config.yaml
num_attention_heads: 4
rope_fraction: 1.0
beta1: 0.9
schedule: "wsd"
batch_tokens: 65536
doc_mask: true
MLP neurons of a small language model. Each row is named by its layer, matrix (down: output weights) and neuron, and shows model dimensions 128-255. Each number is 128 + 32 x the weight over its row's rms, rounded and kept within 0 to 255. A neuron's up and down rows have the sign that makes its largest values positive.
A block is one neuron, or neurons of one layer that tend to fire together. Before each block is what it responds to, as a language model described it from the Wikipedia text at the highest values.

Responds to: Ordinals and predicate auxiliaries
L11.down27 [142  97 115  99  91 173 117 167 137 184 189 101 137 121 145 129 133 156 109 208  44 104 116 122 104 148 120 196 115 130 109  99 165 151 105  92  93 132 118 166  89 140  91  93 159 102 117 156 203 139 139 159 131 146 104 166  62 153 166 129  77 115  64 158 139 163 162 158  81 143 157 207 163 162 118 112 146 139 155 132 159  79 194  92 127 106 120 126 168 159  95 111 170 161 105 105 167 122 134 119 143 111 147 127 116 126 189  92 112 103 145 149 109 117 179 136 119 143 150  92 111 137  79  68 170  94  97 157]
L11.down63 [131 109 141  75 146 183 176 106 123 159 122 150 118  76 138 124 132 128 115 132  82  83 127  86 150 160 126  77 116 121 166  85  85 143 117 148 110  58 145 142 106 121  81 135  63 120  76 167 106 129 135 131 119 218 105 159 137 115 153  75 123 108 116 139 128 138  78 137 191  89 103 174 183 156 130 145 128 121 124 107 133 102 112  68 185 112  83 124 123 138 102 157 132  73 172 141  66 118  60 138 129 109 133 107 137 107 110 148 156  85 159  72 119 151 148 122  79 140 143 111  30 111 156 133 119 157 193 136]
L11.down75 [151 151 147 130 123 153 139  72 147 107 175 136 135 134 123 156 146 121 131  90 180 116  92 119 140  98  95  99 114 111 136 142  92 122 176 147 123  83 128 129 140 138 136 112 135 167 123  87 180 132 174 177 101  90 123 148  86  82 119 164 122 104 103 143 141 161  81 102 167 124  89 156 142 184 122 176 176 131 105 164 131 117  27  81 210  93 181 122 107 144  90 103 160  90 159 108  71 139 114  88 159 142 124 125 110  87 151 144 151  56  58 112 117 191 101 122  48  92 110  72 114 158  96 117  98  94 127 107]
L11.down203 [142 200  34 114 167  62 128 145 118  98 128 108 175 139  86 124 165 162 156  79  92  84 163 156 170  87 108  74  90 115 150  18 103 138 188 163 121  82 114 114 162 146 123 150 146 147 122 125 135 118 165 140 102 100 122 127 185  79 171 148 122 153 100  71 122 148 159 127 126 155 117 171 103 149  47 148 101 112 141  78  89 101 141 125 122  76 123 149 120 130 135 179 107 114  94 166  89  95  55 114 173  96 165 128  91  84  95 103 146 118 140 105 162 139 153  90 168 129 161 154 106  97 140 101 151 114 106 167]
L11.down299 [ 86  75 124 177  99 130 140 161 149  55 129 177  99  97 139 136  80 136  72 166 123 149 173 135 132 100 140 121  76 113  96 156 164 129  78 159 112 110 122  79 189 129 139 156 102 172 151  50 111  56 149 193 199 168 218 101 111 125 113 157 115 142 124 112  87 124 125 118 115 178 137  93 151 161 104 170 198 130 122 123 179  86 189 129 165  83 155 159 125 116 142 174 189 151 105 119 130 125 132  80 120  98  85 134 149 100 120 131 168 105 178 166 127  88 109 213 118 115 115 142  89  58 100 157 157 115  78  98]
L11.down308 [ 94 160  88 120  97  82  69 113 162 115 123 117  40 157 106 181 130 204 105 179 110 121 127 179 101  99 136  95 160 146 164 101 137  80 162  95  82 103 197 116 155  84 136  82 128 167  62 170 100 160 184 149 183 145 164 150 176 133  88 114 166 130 186 111 159  98 154 123 136 115  85 137 123 135 135 122 179 126 112 184 138 175 152 126 140  82 105 155 151 150 193 137  98 136 121 121 162 141 148 154 131  98 118 134 133 129 105 121 169 125  81 128 146 135 186  87 136 151 150 139 118 106 147 136 114 137 136 128]
L11.down502 [132 187 125 107 104 145 112  93 142 124 153 141 144 163 175 124  74 159 149 111 109 143 124 120 164 142  98 133  73  88 110 148  82  92 175 133 143 107 138 124 102  76 143 127 103  78  97 163  72 116 216 177  93  86 140 153 103  96 110 188  80 144 130  86 125 132 101 114 149 121  97 123 137 114 121 109 154 108 146 105 137 156 151 112 142  91 125  75 137 185 118 105 111  90 145 173 148 146  89 140 106 145 150 148 170 156 168 178 109  92 101 128 110 160 154 166 148 129 123 148 117 160 109 115  91 100 181  92]
L11.down535 [119 166 104 169 150 116 126 139 144  99 204  96 130 111  89 119 125  72  90  53 111  99 119 131 191 123 143 140 112 109 136 103 128  94 138 105 133 127 123  77  61  72 160 115 104  93  51 134 148 120 101  87 153  52 136 144 106 115 140 104  94 122  88 143 135 121 122 151 139  86 170  60 128 189 138 156  84 141 126 112 134 156  74 132  77 145 141 119 127 166 110 123 144 137 190 137 137 198  94 141 157 134 196 133  93 134 157  68 113 106  89  87  92 155 130 120 123 126  92 101 100  84  24 138 137  99 106 111]
L11.down537 [132 126 171 118 157 115 118  58 130  85 117  61 159 129  98 105 132  64 137 163 108 137  96 160 174 149 133 188  80 127 180 166 159 118 105  80 102 113  84 131 102 150 157 158 120 129 123  99 152  88 179 131  89 164 157 135 137 155 135 122 147 127 118 183 158 144  59 107 126  52 184  90 149 103 141  84 124 155 113  96 130 100 171 111 134  76 177 130  90 143 104 107  91 112 145 128 161 147 141 134  74 137 169 164 103 125  91 128 136  86 147 118 164  79 182 165 113 167 130 161 166 112 166  84 116 169 173  84]
L11.down553 [127 147 119 159 135 150 194 131 140 132  86 180 128  78 103 144 181  93 122 110  97 119 166 142 125 143 165  91 133 110 102 178  53 145 160 137 137  93 183 150 176 142 171 132 143 111 129 182 104 211 170 126  92 110  83 148 185  97 120 172  97 183  78 176 123 128 124 118 151  88 108 137 170 171  95 124 110 151 130 119 163  74 112 129  97 123  94 112  64 120 153 151 123 151 229 114  95 130 120 141 130 123  99  87 135 113 127 101 163 132 178 144 151 137 224 170 145 158 128 102 155 151 124 129 195 124  89  94]
L11.down733 [142  89 111  87 120 104 127 159 141 154 115  98 140 158  92 125 164 173  61  93 130 148 113 103 111 135 161 103 124 100 157 166 121  76 127 120 155 191 134 143 116 148 162 169 111 120 120 152 152 119 104 137 160 106  97 180 131 142 114  89  94 150 136  82 149 101 221 117 117 118 125 118 158 142 120 160 152 118 163  99 115 146  77  79 173 119 136  94 122  76 146 116 198 161 107 107 169 105 120 166 168  84 136 183 192 105 209  55 130 130 121 104 127 119 142 126  68 127 134 112 106 133  98 101 174 178 104 125]
L11.down747 [ 67 128 144  82 160 146  86 129 120 187 151 110 109 137 118 156 104 100  58  96 156 184 135 112 124 105 129 162 107 133 112 153 162 123 133 131 145 133 192 139 132 178  73 142 140 158 109 140  65  80 123 194 130 164 116 178 105 114 121 148 139  93 179  58 129  97 108 159 131 140  59  59 183  95 108 121 160  87 110 111 100  91 154 137 147 149 110 121 101 140 172  92 137 132 222 130 143 164 108 159 139 159 142 111 246 129  90 120 126 144 137 108 147  61  64  99 121 128 143 148 145 125 149 131 143  78 170 108]
L11.down809 [182  95 161 114 161 180  98  85 139 151 119 116 161 137 134 155 107 128 149 133 103 217 113 144 146 164  57 104 115 117 152 148 130 153 101  42 152 107 110 168 127 142 123  74 132  97 104 157 131 168 138  93  93 111  97 109 136 138 110 227 185 179  87 132 151  77 145  86 112  74  99 120 121 125 196  98 147  77 167 184 117 174 147 102  74 118  79 115 157 124 172  80 140 135 148 134 151 146  82  95 118 122 168 138 194 107  96 200 130 121 143 114 104 121 163 136 132  95 160 143 189 159 103 146 231 117  79  82]
L11.down836 [155 102  87 128 143 126 165 163  60 174 121  92  85 109 117 149  87 126 203 163  82 114 202  50 198 145  69 112  91 133  81 171 142  81 122  37 164 136 104 127 143 166  58 125  71 126 156 159  98 148 185 172 114 120  62 115 136 119 125 138 132 139 127 173 132 166 175 130 130  94 129 107  90 164 120 100  70 162 159 187 106 112 157 132  90 172 133  96 114 173 124 194 157 143 175 143  63  69 115 167 129 109 166 146 154 155 135  71 112 140 178 123  88 106 166  91 109 137 117  51  82 177 105 132 149 174 156  83]
L11.down847 [123 119 134 141 126 155 175 119 151 119 146 147 145 110 109 158 151 104  84 108  96  88 189 224 173 159 134 109 162 131 136 106 114  94 107 149 122 125 137 149 192 139 107  94  44 112 148 139 136 159 148 141  71 112 146  67  99  79  64 133 184 119 162 125 124  57 161 144 144 132  71 183 142  69 114 184 168 113 123 114 134 163 138 143  77 191 121 189 152 162 150 161 103 135 108 120 103  96 143 123  91 101 158  89 121 121 171 140 102 122 136 179 154 127 133 122 116 185 124 153 128 166 155 172 115 133 144 118]
L11.down953 [138 159 140 103 112 131 157 144  89 117 125 148 201 116 111  59 141 153 134 158 119 106 167 112 142 125 108 136  86 149 122 172 170 156 156 162 124 160 169 118 180 122 123 151 122 125 112 163 113  48 145 109 104 178 119 149 104 131 151 140  84  91 138 101 106  87 155  78 150 142 122 146  94 186 144 208  71 156 109 143 110  90  99  26 105  93 114 130  43 119 132 110 114 148 170 130 179 146 122 161 155 171 133 135  94  24  96 130 153  84 134 110 144 125  97  94  79 110  96 130 142 112 133  93 122  72 143 136]

Responds to: Table row-label separators
L8.down570 [110 103  65 152  74 109 119 137 135 167 173 131  72 175 151 180 116 118 154  80 156 116  95 134  94 114 147 152  89  93 126 129 142 137  91 100  89 192 160 140 109  96 157 111 137 191 156 114 163  71 104 126 112 169  66  60  98  77 138  84 120 147 165 104 124 150 117 118 138 102  99  50 137 139 111 137  97  93 149 131  86  84 188 189 166 136 136 153 130  99  94 151 159 196 116  82 122 116  87 144 163 126  87 121 145 112 149 150  64  92 121  38  88 156  31  94 127 124 119  99 140  88 121 160  75  55  63 140]
L8.down794 [147 169 219 158  85 174 118 134 160 155  96  92 172 167  92 154 192  94 135 159 118 105 155 118 111 164 157 119  78 122 125 153  54 175 112 153 129 139 102 134  98 170 125 132 128 141 134 160 135 165 161 143 130 130 175 130 118 171  97 115 112 108 184 109 134 108 157 113 202 166 141 162 113  89 104  76  74 116 104 112 108 135 117 130 169 143  64 122 143  89 115 141 133 111 106 111 149  46  93 153 127 114 140 134 120 143  85 136 117 101 121 101 129 137 182 134 156 177 130 157 108  95 163 117 127 186 134 128]
L8.down803 [131 102 103  96  92 146 121 116 186 138 133  77 126 112 102 116 125  87 134 134 184 145 109 165  62 112 150 118 184 166 101 145 131 139 145 114 135 172 160 171 141 161 109 119 178 113 153  97 183  75 156 107  86 144 142 152 113 146 110 110  83  67  87  99 147 130 139 111 121 128 161  77  91  98 155 100  69 136 169 121 180 178 133 115 152  84 168 102  92 103 112 113 116 116  84  69  61  79 129  75  79  83 120 183 147 107  98 116 141 158  88 154 137 149  69  97 122 173 121 116 170  83  72  99  87  76 104 175]
L8.down899 [159 176 208 130 145  85 105 127 175  75 100 118 104  97 131 105  83 100 102  94  91 131  69 145  94 115 111  94  79  80 167 158 112  88 122 110 134  86 172 187 155 139  98  85  96 139 156 138 152 124 160 123 134 138 118 178 138 208 125 158 152 152 175 133 161 124 121  88 185 146 115 149 116 157 142 103 160  98 137 171  94 173 183 186 139 169 131 120 117 135 170 100  50 111 162 162  57 175 152 168 105 196 161 135 131 103 113 132 110 136  91 129 142 145  87  70 129 103 133 104  93 170  71 160 202 119 105 170]

Responds to: Defining predicate word
L8.down156 [109 134 125 131 138 105 138  99 123 145 158  81 141 170  84 139 160 157 145 156 120  99 122 114 144 160 103 104 123 111 110 109 142 171 162 126 169 134 159 134 154 130 147 141  93 130  95  67 124 143 114 129 170  94 106 129 167 145 124  74 114  92  98  57 190 149  82 174  46 157 201 143 122 177  63 107 137 164 117  95 119 100 113  72 167  59 148 130  66 152 105 136 102 151 109 123 135 123 123 107 100  86 156 185 149 121 149 133 111  81 162 154 146 105 121 163 183  84 121 126 135 108 187  95  70  61 125 178]
L8.down225 [106 209 129 133 149 146 181 175 144  54 154 124 133 115 106 124  90  98 147  90 110 131  71  93  95 161 117 168 118 199  93 180 121 186 134 129 143 158 107 142 160 117 157 163 131 111 116 156 192 172 112 120 171 139 108 143 110 139 116 117 140  96 128 139 116 133 129 117 142 146 181 148 131  94  50 132  85  93 170 125 139 140 134 134 118 202 166 137  92 106 150 139 149 124 136 151 115 115 144 149 152 174 103 119 214  73  80 130 124 115 152 155  90 136 113 130 113 130 171  96 182 116  85 127 195 135  92 139]
L8.down605 [157 166  95 134  93  50 117 108 123 151 135 104 129  52 106 145 128 121  70 129 117 132 120 131 146 149 109 137 161  90 111 136 133 151 135 137  94 170 160 133 135 137 212 137 126 143 126 132 160  91 119  81 107 185 111  67 160 120  91 145 176  99 112 128 141 119 166 127 110  57 121 114 120 142 119 185 146 185  95 121 179 138 133  67 150 132  63 140 130 124 155  83 173 205 128  62 112 120 139 123 163 165 114 164 178  97 126  93  54  98 187 120  99  63 148 188  84 161 106 107  52 181  97 129 125  90 114 155]
L8.down963 [124 132 155 116 155 104 142 168 168  93 159 108 139 120 149  74 137 138 107 142 143 172 188 154  94 134 105 116 122 126 131 119 143 204 119  92  88 132  63 162 118 134 114  87 163 167  60 138 114 111  82 141 151 145 147 169 199 170 195 116 147 163 113 134 112 202 103 190  97 132 111 110 137 184 101 140 150 180 137 101 172 101 167 122 130  28 125 120 151 148 123 151 122 133  91 142 149 115 107 168 147 169 190 186 140 139  93 114 113 196 185 152  93 100 137 118 130  90 101  82 170 128 117 102 163 120  91 101]

Responds to: Wiki structural markup
L11.down76 [103  74 107 137 177 175 136 122 131 165  91  67 108 136 107 144  97 155  79  99 136 135 120  93  54 139  81 181 122 102 183 148 113 132 114 125 127 119 165 111 140 116 128 113  65 184 127 117 146 156 144  89 143 163 144 110 101 164  56  93  97 100  97 119 164 129 143 128 147 141 116 116 111  90 110 193 106  75  79 169  88 104 132 129 166 130 139 120 109 162 124 104 157 188 134  99 136 148  97 178 138 140 154 132 113 132  82 219 126 159 144 151 156 161 105 162  88 115 126 150 131  99  85 162 149 120 157 142]
L11.down170 [130 116 122 137 217 116 138 127 133 103  67 142 151 164  93 141  84 129 117 134 123 146 126 147  96  75 126  69 133 117 120 144 133 211 109 160 137 137 130 113 132 111 113  94  95  96  94 118 162 132 124 161 180 114 166 203 115 171 158 143 175 137 122 119 114 116 197 113 160 151 136 240 104 127  89 149 137 132 157  68 116 133 171 167 110 126 174 169 122 165  79 136 141 174 138  95 117 165 161 116 106  99 125  74  89 162 149 135 153 159 167 133 181 112 107 143 124 121 105  93 142 156 184  90 117 181 131 106]
L11.down180 [140 133 100 122  87 193 130 158  97 129 170  81 120 151 124 169 169 103 132 150  85 168 113 181 148  53 132 154 159 176 127 152 109 131 132 158 129 165 171 119 164 175 129  91 121 143 106 139 145 128  99 131 169 100 141 112  76  77  53  98 145 128  86 129  98 109 156 104 122 156  70 191  94 113 167  99 115 140 121 161  79 133 103 103 123 165 143  66  81 116 110 147 135 121 145 152  99 107 170  49  97 150 131  95 183  93 142 124  96 116 125 124  90 104 158 182 125 119 145  95 140  82 152 121 115  85 119 117]
L11.down204 [104 144 105  93 139 134 196 145 132 197  88 119  64 140  87 150 138 123  96  98  92  71 127 127 148 103 120 139 147 146 174  99 101 203 149 174 131 130 125 101 110 155 115 157 128 138  80  57 139 125 135 144 115 129 205 149 102 100 146 127 155 146 194 157 149 174 106 164 172 115 170 171 116 148 145 132 143 107 111 111  95 106 136 156 122  53 191  92 103 123 160 190 133 131 103  83  98 101 109 103 131  75  86 104 121 163 141 173 148 135  99 112 134 157 112  82 154 107 171 151 128 149  87  64 177 118 114 116]
L11.down349 [106 158  49 149 169 178 174 111 132 102 114 146 146 137 148  95 126 138 152 106 106 123 108 110  96 171 134  32 156 123 139  69  86 158  89 165 173 159 125 137 119 169 133  76 110 111 191 187 108 130 155  98 129 118 165 110 113 155 204 131 172 126 104  74  56  99 103 103 115 156 139 151  79  57 114  72 146 123  79 129  92 167 173 132 126  94 135 177 151 135 132 144 120 115 143 177 117 141  99 121 149  64 132 131  81 170 174 134 136 138 184 141 145  95  98 162 111 141 197 132 127  67 157 127 183 155 119 133]
L11.down354 [144 106 148 143 117 161 154  90 110 144 137 138 177 118 150  69 111  94  92  89 137 124 132 157 117  73  98 117 140 162 138 173  85 235  89 147 116 126 160 112 107 134 148  85 172 108 103 139 113 153 104 151 142 140 121  82 119 184 199 113 128  86 170 119 109 155  88 157 121  67 144 124  88 148  45 142 136 177 106 123 161 126 188 151 134 148 123  88 148 117 157 110  93 100  58 139 195 163 156 195 102 135 108 115 128  66 101 137 137  81 125 148 139 156 107 119 148 122  52 123 188 130 153  93 172 163 152 192]
L11.down416 [103 142 113 135 167 151 170 144 168 124 161 103 123 167 132 122  63 140 131 124 170 106 149  87 108 153 115  86 139  57  82 158 190 171  85 108  87 117  97 153  88 124 149 119 150 108 111  77 117 178 207 124 148 111 149  93 195  69 141  79  92 166 142 149 104 141 126 108  50 153 165 135 125 155  92 151 164 166 156 112 159 114 116 150 129  35 133 190 128 155 125 152 127 115 116  66 108  90 144 157 151 104 151  70 141 135 166 140 133 163 153 124 120 126 122 149 139 180  69  66 112  91 132 110 167 154 142  73]
L11.down464 [133 156 157 120 140 136 201 154 126 127 158 148 134 143 118 181  49 148 165 123 145  89 132 108 138 129 104 107 146  95 150 140 140 205  85 134  27 185 115 219 104 152 128 136 129 109 163 118 125 142 112  95 190 137  93  64 180 128 123 165 168  61 123 190  76 137  83  80 115 150  85 158 105 102  90 137 113 131 109 112 113 100 156 139 156 130  99 125 154  71 184  68  65 183 140 107 104 111 139  60 108 170 110 108 141 164  94 202 127  98 157 129 119 120 132 156 187 113 132 126  86 135  92 191 106 117 118 127]
L11.down503 [166 139 151 105 137 131 162 160 112 139  86 110 103 165 115 102 134  64  60  82 141 113 137  95  54 165 180 137 155  78 152 121 127 162  93  94 146 128 123 103 154 131 144 101 184  93 127 143  79 117  53 120 150 167  89 102 104 121 115 127 100 145  87 129 102 186 174 126  74  82 142  75  92  85 138 174 145 102 160 113 108  81 139 138 126 141 153 119 145 128 152 122 168 115  94  78 101  72  90 126 135 118 129 151 109 142 178 141 130 125 102 155 174  86 113 119 138 141 127  27 142 128 113  82 150 138 125 156]
L11.down573 [ 77 160 153  89 172 182 140 117 177 157  88  91 125 160 163 120 146  83 135  99 130 146 123 120  81 148 136 103 155  92 133 143  87 199 116  72 134 152 159 148 186 147 153  97 143 141 145 218 113 163 106 134 155  94 135 108 143 107  99  89 118 162 138  81 113 137 127 127 120 158 122 166 138 132 193 149 145  98 117 122  74 101  99 169 104 107 135 120  65 113  80 143 125 150  74 149 108  67 132 114 133  68 133 160 160 121 190  98 120 190 176 120 173 105 202  91  64 113 120  49 125 120 115 115  69 148 124  63]
L11.down744 [176 140 141 177 168  89 158  77  74 141 123  68 126 162 156 123 110  79 129 174 114 109  72 125 115 121  92 170 106 105 108 178  71 136 143 107 147  88 117 127 139 131 143  70  94  80 159  69 107 144 122 182 119 175  97 167 103 122 179 139 143 114 148 188  96 124 128 109 155 116 132 117 158 101 130  95 114 110 147 164  82 123 123 145 181 124 133 143 100 134 128  87 167  86  95 168  72 144 133 174 149 162 180 128 129 128 173 160 111 113 145 163 136 132 116 153  28  88 123 167 127 152  70 125 160  82 137 109]
L11.down758 [148 123 140 142 145 155 125 132 113 145 114 164  96  83 104 123  97 103 110 102 182 103 129 132 122 140 150 109 157 101 140 230 103 189 152 167 144 151 152 171 153 131 107 115 155 122 137 105 210  88 172 169 126 170 181 128  89 106  97 105 140  96 191 145 114  87 163 135 155 139 175 128 104  93 100 170 206 135  89 121 165  89 151 134 127 117 140 145 112 154 155 125  92 108  75  85 123 151  94 160 175 137 141 154 116 206 138 179 147 114  68 192 107  74  65 111 140  91  79 171 102 106 118 137 113 148 135 128]
L11.down766 [122 143 119 114 164 138 176 127 164 173 141 140 169  99 113 172  91 119  95  92 150  53 118 175 166 100 110 129 207 146 116 144 144 158 171 124  83 148 124 141 130 177 126 112 173 135 139  99 161 135 118  88 124 154 198  95 166 145 146 133  98  53 124 131 113 158 140 179 151  75 149 137  81 127 146 119 115 146 121 134 126 163 106 146 120 133 107 136 126 159 117 155 124 139  39 127 109 134 121 110 107 103 123 123  67 138 112 101 123 135 141 161 112  87  76 178 131 119 111 122 147 105  42 131  69 130 165 118]
L11.down863 [165 206 127  70 115  90 162 143 112 158  95  73 125 148 135 158 157 145  91 161 135 149 147 112 119 133 131 142 142 140 113 177  70 155 168 128 140 183  95  70 139 190 113 151 138 176 121 118 101 110 157 144 141 125 123 153 131 150 137 100 153 122 107 177 107 126 171 173 114 117 124 152 153  94 106 120 133 125 128 128 142 136  74 143 152 131  68  90 127  98 150 129 159 154  81 154 102 167  53 140 151 103 100 119 101 122 146 148 198 143 123  99  95  91 148 133 100  36 121 120 148 108 102 163 110 150 134 153]
L11.down952 [136 152  77 154 166 129 101  99 123 149 165 129  65 114 138 133 124 121 140 141 106 125  82 128 152 125 165 106 161  96 135  69 101 208 108 108 125 119 125 139 136 115 143 105 164 158  87  86 139 132  70  70 109 105 133 159  88 118 151 140 139 140 170 100 119 189 125  84 185 149  98 138 169 104 100 175 117 158 132 110 132 134 169 194 136  81 138 151 189 215 140 114  94  96 142 113 115 186  92 138 115 150 181 150 102 140   0 144 102 137 156 171 102 152 122 136 100 127 158 134 122 132 121 161 138 113 107  81]
L11.down1015 [120 129  64 144 161  62 174 145 115 151 101 191 123 127 117 114 168 147  75 134 112 151 179 122 151 139 144 112 147 140 161 109 135 117 103  94 152 163 184  82 167 128 117 100 160 162 109 108 144  89 119 106 103 189 149 140 146 138 135 126 107 155 109 140 120 163 178  97  95 122 187 107  54 116 108 135  87 135 147  94 126  93 139  77 150 133 174 184 138  94  89 141 102  77 113 115  90  75 146  86  94 139 133  59 144  78 163 176 132 145 144 180 126 102 106 143 151  93  87 130 137  87 104 143  93  95 132 132]

Responds to: Predicate onset tokens
L4.down920 [125 171  96 131 111 160 160 120 147 184 100 141 124 126 146 134 112 130 124 108 104  84 112 169 178 110 130  94 174 130 113  93 187 104 193 148  88 144 150  87  99  83 180 149 109  77  50  83 100 146 113 158 106 112 154 113  85 131 136 111 176  72  74 149  80 130 182 110 135 120  95 153 158 115 125 142 146 135  63 149 128 154  56 122 110 127 148 127 119  98  75 141 136 131  95 101 159 148 129 123 167 138 106 159  93  62 177 151 152 143 114 133  91 168 106 109  78 118 137 125  90 120 168  98 141  67 107 174]